Part of a small language model's weights.
Size: 12 layers, width 256, MLP 704 SwiGLU, vocabulary 8192, 13.1M parameters.
MLP neurons of a small language model. Each row is named by its layer, matrix (gate and up: input weights) and neuron, and shows model dimensions 112-207. Each number is 128 + 24 x the weight over its row's rms, rounded and kept within 0 to 255. A neuron's up and down rows have the sign that makes its largest values positive.
After each neuron's rows, "fires in" lists the words (lower case) most often at its 100 highest values on Wikipedia text that the model never trained on. A number after a token or word is its count.

L2.gate167 [112 116  91 147 115 127 120 161 128 125 152 187 170 149 120 110 121 148 166 124 131 123 123 115 150  85 139 114 109 136 126 142 109 132 162 151  93 120 143 107 138 150 170 106 163 132 151 137  81 144  68 133  85 173  98 132 139 105 164 149  92 157 125 134 109 125  89 122 107 137  72 111 131 126 154 125  98 133 153 142 122 114 111 117 103 135 159 116 148 107 117 135 132 111 141 103]
L2.up167 [115  95  83 149 141 120  90 173 111 119 143 191 151  95 114 114 131 170 145 109 163 117 104 107  95 135 124 119  96 118 100 139 106 110 144 140 154 116 147 150  75 128 162 127 107 126 133 110 100 140  93  47 122 151 127 130 143 130 157 146  90 124 118 137 131 107  91 146 109 107 121 138 103 113 117 131  92  97 135 135 110 153 154 121 112  77 126 121 136 100 149 107 103 133 119 136]
fires in: "red" 18, "grand" 10, "gold" 7, "bowl" 7, "bronze" 7, "blue" 5

L8.gate296 [194 132 149  95 132 122 109 166 101 140 121 132 128 102 144 115 106 112 153 154  87 131 107 134 146  78 127 137 152  82 161 129 166  98 112 119 137 143  58 118 130 129 170 145 133 136 129 117 109 149 145 124 113 118 109 119 141 134 147 158 165 139 126 108 155 129 131 129 162 137 117 128 110 103 131 156 140 125 191 130 107 114 123 123 113 122  95 105 147 131 126 114 158  90 142 151]
L8.up296 [125 108 176  62 102 128  75 139 174 166 110 124 108  98 133 152 109  98 104  90  95 152 144 122 137 100 107  99 145 118 156 165 152 142  73 110  93  98  63 134 125  95 106 125 122 132 120 104 125 162 139 123 125 104 134 153 145 152  91 110  77 125 131 153 145 181 144 154 108 140 133 119 118 144 124 117 137 113 140 149 130 134 159 157 139 130 174 128 151 118 115 110 114 117 144  89]
fires in: "that" 65, "said" 6

L2.gate304 [135 138 134 117 115 125 159 121 137 159 158 167 116 143 107 172 110 126 154 159 134 114 133 145 102 128 117 156  76 168 154 164 164  89 108 153 108 100 128  80 127 156  91 129 128 158 160 128 116 128 131 149 165 122 130  91 125 138 123 127 150 124 135 140 134 156 142 102 148 164 142 102 111 145 133 146 147 147 145  70 157 146 124 144 110 130 176 129 141 128 154 122 144 136 141 150]
L2.up304 [ 99 150 151 101 105 151 121 154 121 134 137 119 100 108 136 127 153 114 127 147 111 113  94 150 108  88 103  89 114 165 109 116 127 128 113 146 138 131 137 171 165 145 113 163 121 158 160 149 176 106 130 114 108 147 131 147 108  71 127 128 124 113 147 131  89 106 120 150 124  96  94 159 103 127 117 104  79 141 141 132 155 137 132 142 136 150  83  94 149 137 147 112 120 179  94 114]
fires in: "born" 31, "served" 16, "votes" 8, "elected" 7, "established" 6, "career" 5

L8.gate171 [161 145  94  93  98 136 125  90 127  83 100 126 137  98 164  99 146 103 148  94 150 120 102 130 117 111 129 130 113 121 122 121 105  81  94 144 178 122 111 144 127 124 121 148  99 149  82 139 112 129 152 135 135  96  91 127 108 153  93 115  68 107 111 140 121  81 101 135 129 100 112 134 145 167 121 132 166 134 142 128 119 120 136 116 157 124 155 114 118 115 135  91 138 140 146 122]
L8.up171 [140 131 136 148 112 131 154 105 126 129 115 116 121 112 145 148 132  87 132  86 131  96 114 110 133 114 100 128 144 117  93  96 126 124 141 173 141 187 153 126 157 102 118 129 133 133 100 116 128 128 127 174 138 149 102 108  91 152 143 122  93 170 163 156 132  76 122 108 131 131 156 117 135 168 137 144 148 131 105 121 102 107  91 112 152 106 149 115 155  75 157 111 154 176 130 122]
fires in: "also" 29, "that" 23, "which" 16, "who" 8

L2.gate623 [114 134 108 134 140  88 138  95 113 133 168 173 152 117 185 147 140  95 140  97 115 136 128 141 155 127  91 145  91 111 126 145 137 181 147 209 168 146 112 125 108 131 151 156 116 109 116 110 114 113 160 103 128 119 119 129 120 125  99 114 139 114 147 106 114 100 124 131 158  89 161 114 138 133 117 207 110 102 154  85 110  93 139 155 145 118 129 134  88 115 133 139 106 141 173 138]
L2.up623 [140 116  82 151 122 149 126 116 117 138 156 133 118 129 142 127 156 116 119 127  88 102 145 128 147  96 158 113 120 114 114  69 121 107 104 143 121 125 123 128 116 130 151 140 136 107 116 133  82 135 141 165 113 139  89 136 118 126 116 149 117 156 109 134 126  64  89 108 115  94 182 136  93 134 116 172 140 142 167 147 135 117 144 141 162 153 124 131 135 119 142  85 102 131 175  90]
fires in: "he" 74, "it" 14

L9.gate42 [121 134 112 106 124 106 129 131 146 149 123 190 141 114 117  85 119 117 112 121 144 114 134 166  90 136  90 128  66 103 132 100 109 135 117  74 141 138 146 142 132 137  62 128 164  96  54 141 146 105 135 165 138  97 148  89 126 135 136 126 114  75 150 132 165 121 143 123 146 122  95 157  89 129 142 109 127 144 139 106 118  86 124  97 206 134 124 140 152 114 135 114 106  97 157 143]
L9.up42 [190 113 147 123  77 122 130 157 124 110 120 173 168 127 145 119 130 128 131  98 146 143 137 151 137 176 130  92 116 118 118 123 159 165 117 137 157 144 134 117  84 162 166 147  89 160 139 115 129 118 113 156 100 113 101 104 116  90 133 102  86 133 125 147 146 103 147 152 147 128 176 112 112 130 129 165 131 105 158  79 123 143 145 125 128  80  81  93 108 115  96  89 157 157 141 147]
fires in: "of" 19, "to" 18, "at" 16, "for" 8, "in" 6, "from" 4

L8.gate40 [117 139 108 116 128 123 157 108 116 124 107 134 117  64 108 146 111 121 165 122 133 124 100 119 157 124 127 129  96 144 117 121 117 129 135 133 152 142 105 139 155 106 152 112 153 161 134 125 144 152 113 130 135 149 160 150 128 161  96  76 136 146 121 129 160 100 112 160 181 112 120 111  87 132  86 152 107 142 124 129 113 124 123 128 159 138 149 126 151 113 143 129 132 121 129 165]
L8.up40 [118 120 103 137 143  87 141 116 134 139  89 136 141 111 104 140  92  77 139 119  95 128 116 107 148 105 150 117 127  80 116 145 167 141 134 139 123 129 121 147 118 122 146 122 129 158  94 134 113 129 160 141 120 104 151 142 160 169 109 109 125 142 125  92 164 115  70 123 190 127 133 123  89 100 143 163 163 118 118 117 133 115 106 146 161  89 160 110 102 110  99 130 135 134 160 163]
fires in: "she" 49, "he" 36, "and" 7

L2.gate253 [137 125 128  59 101 152 119 150 132 114 164 116  99 178 145 144 183 127 118 139 118 124 128 144 146  96 103 134  97 102 149 155 100  82 141 150 112 131 101  82 125 148  84 132 122 147 141 130 155 131 114 165 140 109 151  93 161 139 126 131 101 127 139 134 125 103 120 141 105 139 133 136 129 149 124 123 104 114 122 101  73 107 156 104 138 109 119 161 132 160 155 163 109 116 126 118]
L2.up253 [144 124 150 152 166 155 118 117 132  70  70 136 136  99 146 104 148 103 114 108 128 116 159 138 101 126 135 130 101 115 134  68 152 110 131 149 163 141 103  77 134 130 138 147 132 103  97 157 138 121 152 123 156 112 130 122  90 117 140 150 135  90 175 108  86 133 115 170 118 143 118 125 127 143 157 107 135 114  74 131 119 118 117  96 153 129 140 165 128 131  76 128 150 145 156 125]
fires in: "which" 59, "who" 10

L2.gate639 [106 121 170 124 124 110 165 120 100 180 101 106 134 144 122 126 150 142  78  70 148 101  83 187 124 125  92 139 127 109 101  77 115 151 140 131 138 117 131 134  94 140 151 139  89 147 128 168 159 107 118  81 113 131 125 140 134 116 143 161 138 112 160 110 135 125 170 151 148  79 127 111 131 111 126  82  76 115 155 140 126  93 153 173 130 111 142 116 134 112 122 153 143  91  96 140]
L2.up639 [ 89 131  99 152  92 110 101 168 165  56 131 124 117  89 154 122 139 139 148 132 127 100 119 157 112 152 115  69 133 114 123  92 108 173 178 105 143 153 140 101 118 134 116 141  87 146 111 132 152 131 164 157 121  95  99 102 116 136 184 133 136 133 106 124 153 118 124  96 141  77 167 110 131  99 132 152 150 131 165 172 120  95 156 139  94 143  79 140 132 163  85 142 134 148 160 119]
fires in: "in" 92

L2.gate191 [125 121  98 115 110 129 116 140 162 162 132 132  95 153  91 136 118 122 107 135 136 122 124 158 135 133 135 121 170 133 120 114 132 136 152 131 107  86 161 111 110 139 125 107 121 147 110 141 129  87 155 125  94 167 108 155 124 128 144 134  84 137 135 136 111 138  98 136 151 121 112  94  79 132 162 124 140 116 106 111 115 138 108 140  81 139 112  94 145 139 144 119 160 145 140 117]
L2.up191 [136 173 150 111 123 120 113 144 138 152 104 123 150  90 130 149 125 112  88 114 113 137 135 134 150 136 111 100  96 178 149  77 123 126 110 179 123  73 115 135 179  80 109  90 141 138 113 140 165 129 101 136 133 132 135  96 138 142 130 143 151 119 136 134 102  95 125 105 131 131 110 118 117 151 114 124 146 118 122 155 126 129 125 181 130 144 155  78 132 133 106 102 108 121  77 111]
fires in: "born" 56, "married" 12, "birth" 8, "based" 8, "located" 7

L7.gate188 [119 126 120 106 118 136 178 117  69 142 138 116 117 115 116 113 139 118 114 142 137 102 149 105 189 115 158 134 164 104 133 120 105 147 100 115 118 143 118  78 125 119 129 125 151 141  98 134 173 108 169 109 138 157 142 126 129 186 157 112 115  88 155 140 102 105 155 144 120 107 143 160 129 166 127 110 144 136  89  75  90 111 133 122  75  85 131 113 111 165 111 135 142 133  84 114]
L7.up188 [ 91  87 121 141 128 136 118 106 163 163 100 137  84 121 100 142 184 132 135  90 163 166 148 132 143 143 121 160 123 153 103 129 123 114 123 141 120 150 114 131 139 102  66 117 110 123  77 140 139  95 135 145 178 120 149 143 158  90 120  94 108 107 149 144 146 114 143 149 142 164 144 112 142 117 111 137 117 143 135  95 139 123 105 180 151 129 122 127 159 126 169 118 123 154 116 135]
fires in: "the" 57, "not" 5, "originally" 5

L9.gate459 [165 186 114 143 101 143 132 147 113 141 127 181 151 138 132 124 102  94 102  85 145 131 124 131 160 135 142 115  86 143 106 154 104 122 155 157 141 127 125 148  89 117 102 140 135 121 129 134 139  91 134 124 186 165 132 131 153 114 114 104 128 103 122 132 172 158 130 162  91 156 138 155 157 140 105 166 105 137  87 106 108 145 121 132 157  98 143 133  95  91 142 166 181 109 139 111]
L9.up459 [112  84 126 123 153 112 105 165 115 138  77 131 181 137 154 169 130 102 198 140 145 137 113 115 123 153 151 134 116 134  94 118 140 100 127 129 146 169 125 137 143 156 107 141 122 145 123 128 113  92 119 125  95 162 136 101 104 116 134 108 117 105  92  95 126 137 141 147 164 142 115 125 154 135 110 112 132 138 147 124 152  90 114 152 135 135 159 115 153 124 104 151 121 130 174 116]
fires in: "he" 49, "it" 8, "she" 4

L9.gate653 [117 136 127 103 126 178 128 127 102 141 148 137 126 126 138 173 108 100 133 125 135 154 110 139 183 105 135 107 123  99 152 136 140 130 121 137 116 152 116 124  86 110 188 136 120 101  77 174 127 130 113 110 131 132  87 133  63 123 106 138 123 127 145 129 140 126 145 135 171 129 145 111  95 131 139 132 125 154 123 142  94  90 122 187 141 149 103 166  91 116 125 121 123 136 179 128]
L9.up653 [ 94  99 116 145 151 145  99 135 141 112 153  95 102 151 114 130  94 126 140 122 118 131 126 114 153 103  85 136 127 126  79 115 150 126 123 146 126 148 125 156 163 118 130 162 102 145 144 157 127 134 142 133  82 135 142 132 139 135 166  97 123 147 160  99 103 148 108 139 107 148 141 135 172 152 120 141 114 139 119 143 151 148 139 128 120 153  94 153 164 115  90 150 135 137 175  87]
fires in: "which" 57, "that" 34, "who" 8

L2.gate624 [134 109  93 123 108 140  55 136 160 176 129 112 135 103 151  86 129 144 121 135 129  98 122 156 146 125  89 144 167 141 131 149 128 107 142  95 104 100 151  70 174 103  99 135 125 145  95 104 149 103 151 116 166 134 147 136 160 169 176 147 173 130 126 215  75 143 172 111 136 134 158  72 105 169 158 125 165 146 146 127 146 147 161  94 152 100 114 125 156 150 121 113 134  98 105 124]
L2.up624 [138  89  85 108 131 117  79 110 150 124 100 103 119 115 171 107 134 146 149 184 140 143  99 166 104 137 105 156 138 149  92 134 129 118 112 102 110 142 149 127 131 116 102 106  93 112 118  86 145 119 142 148 130 131 119 136 182 127 138 138 168 135 123 200 114 135 186 106 129  90 168  98 112  84 142 154 174  99 145 131 118 148 122  98 192 113 140 148 161 138 152 126 134 139 126 126]
fires in: "the" 41, "chicago" 6, "nbc" 4

L7.gate469 [115 179 136 113 138 117 164 131 163 167 140 103 136 109 133  94  93 118 161  83 133 106 120 134 112 128  99 119  91 160 155 147 146 144 131 150 140  92 133 136 159 139 138 144 141 146 125 172 144 113 156 112 117 141 101 154 153 167  72  94 150 164 126 138 146 118 139 130  84 133 161 110 117 131 109 159 105 146 124 153  93 134 124 138 130 171 126 140 138 157 149 159 109 111 140 144]
L7.up469 [130 158 144 122 141 106 135 174 138 142 138 114 132 122 125 189 127 125 151 140 146  91  94 120 124  89  91 110 127 141 106 139 134 146 122 126 156 141  99 101 158 134 128 134 165 150 117 141  87  95 156 117 139 118 138  99  81 152 138  90 151 136 109 148  99 106 139 113 123 105 197 119 110 135 138 123 102 153  98 129 105 147 130 126 123 108 124 136 168 121 111 115 108 166 155 149]
fires in: "he" 85, "elected" 4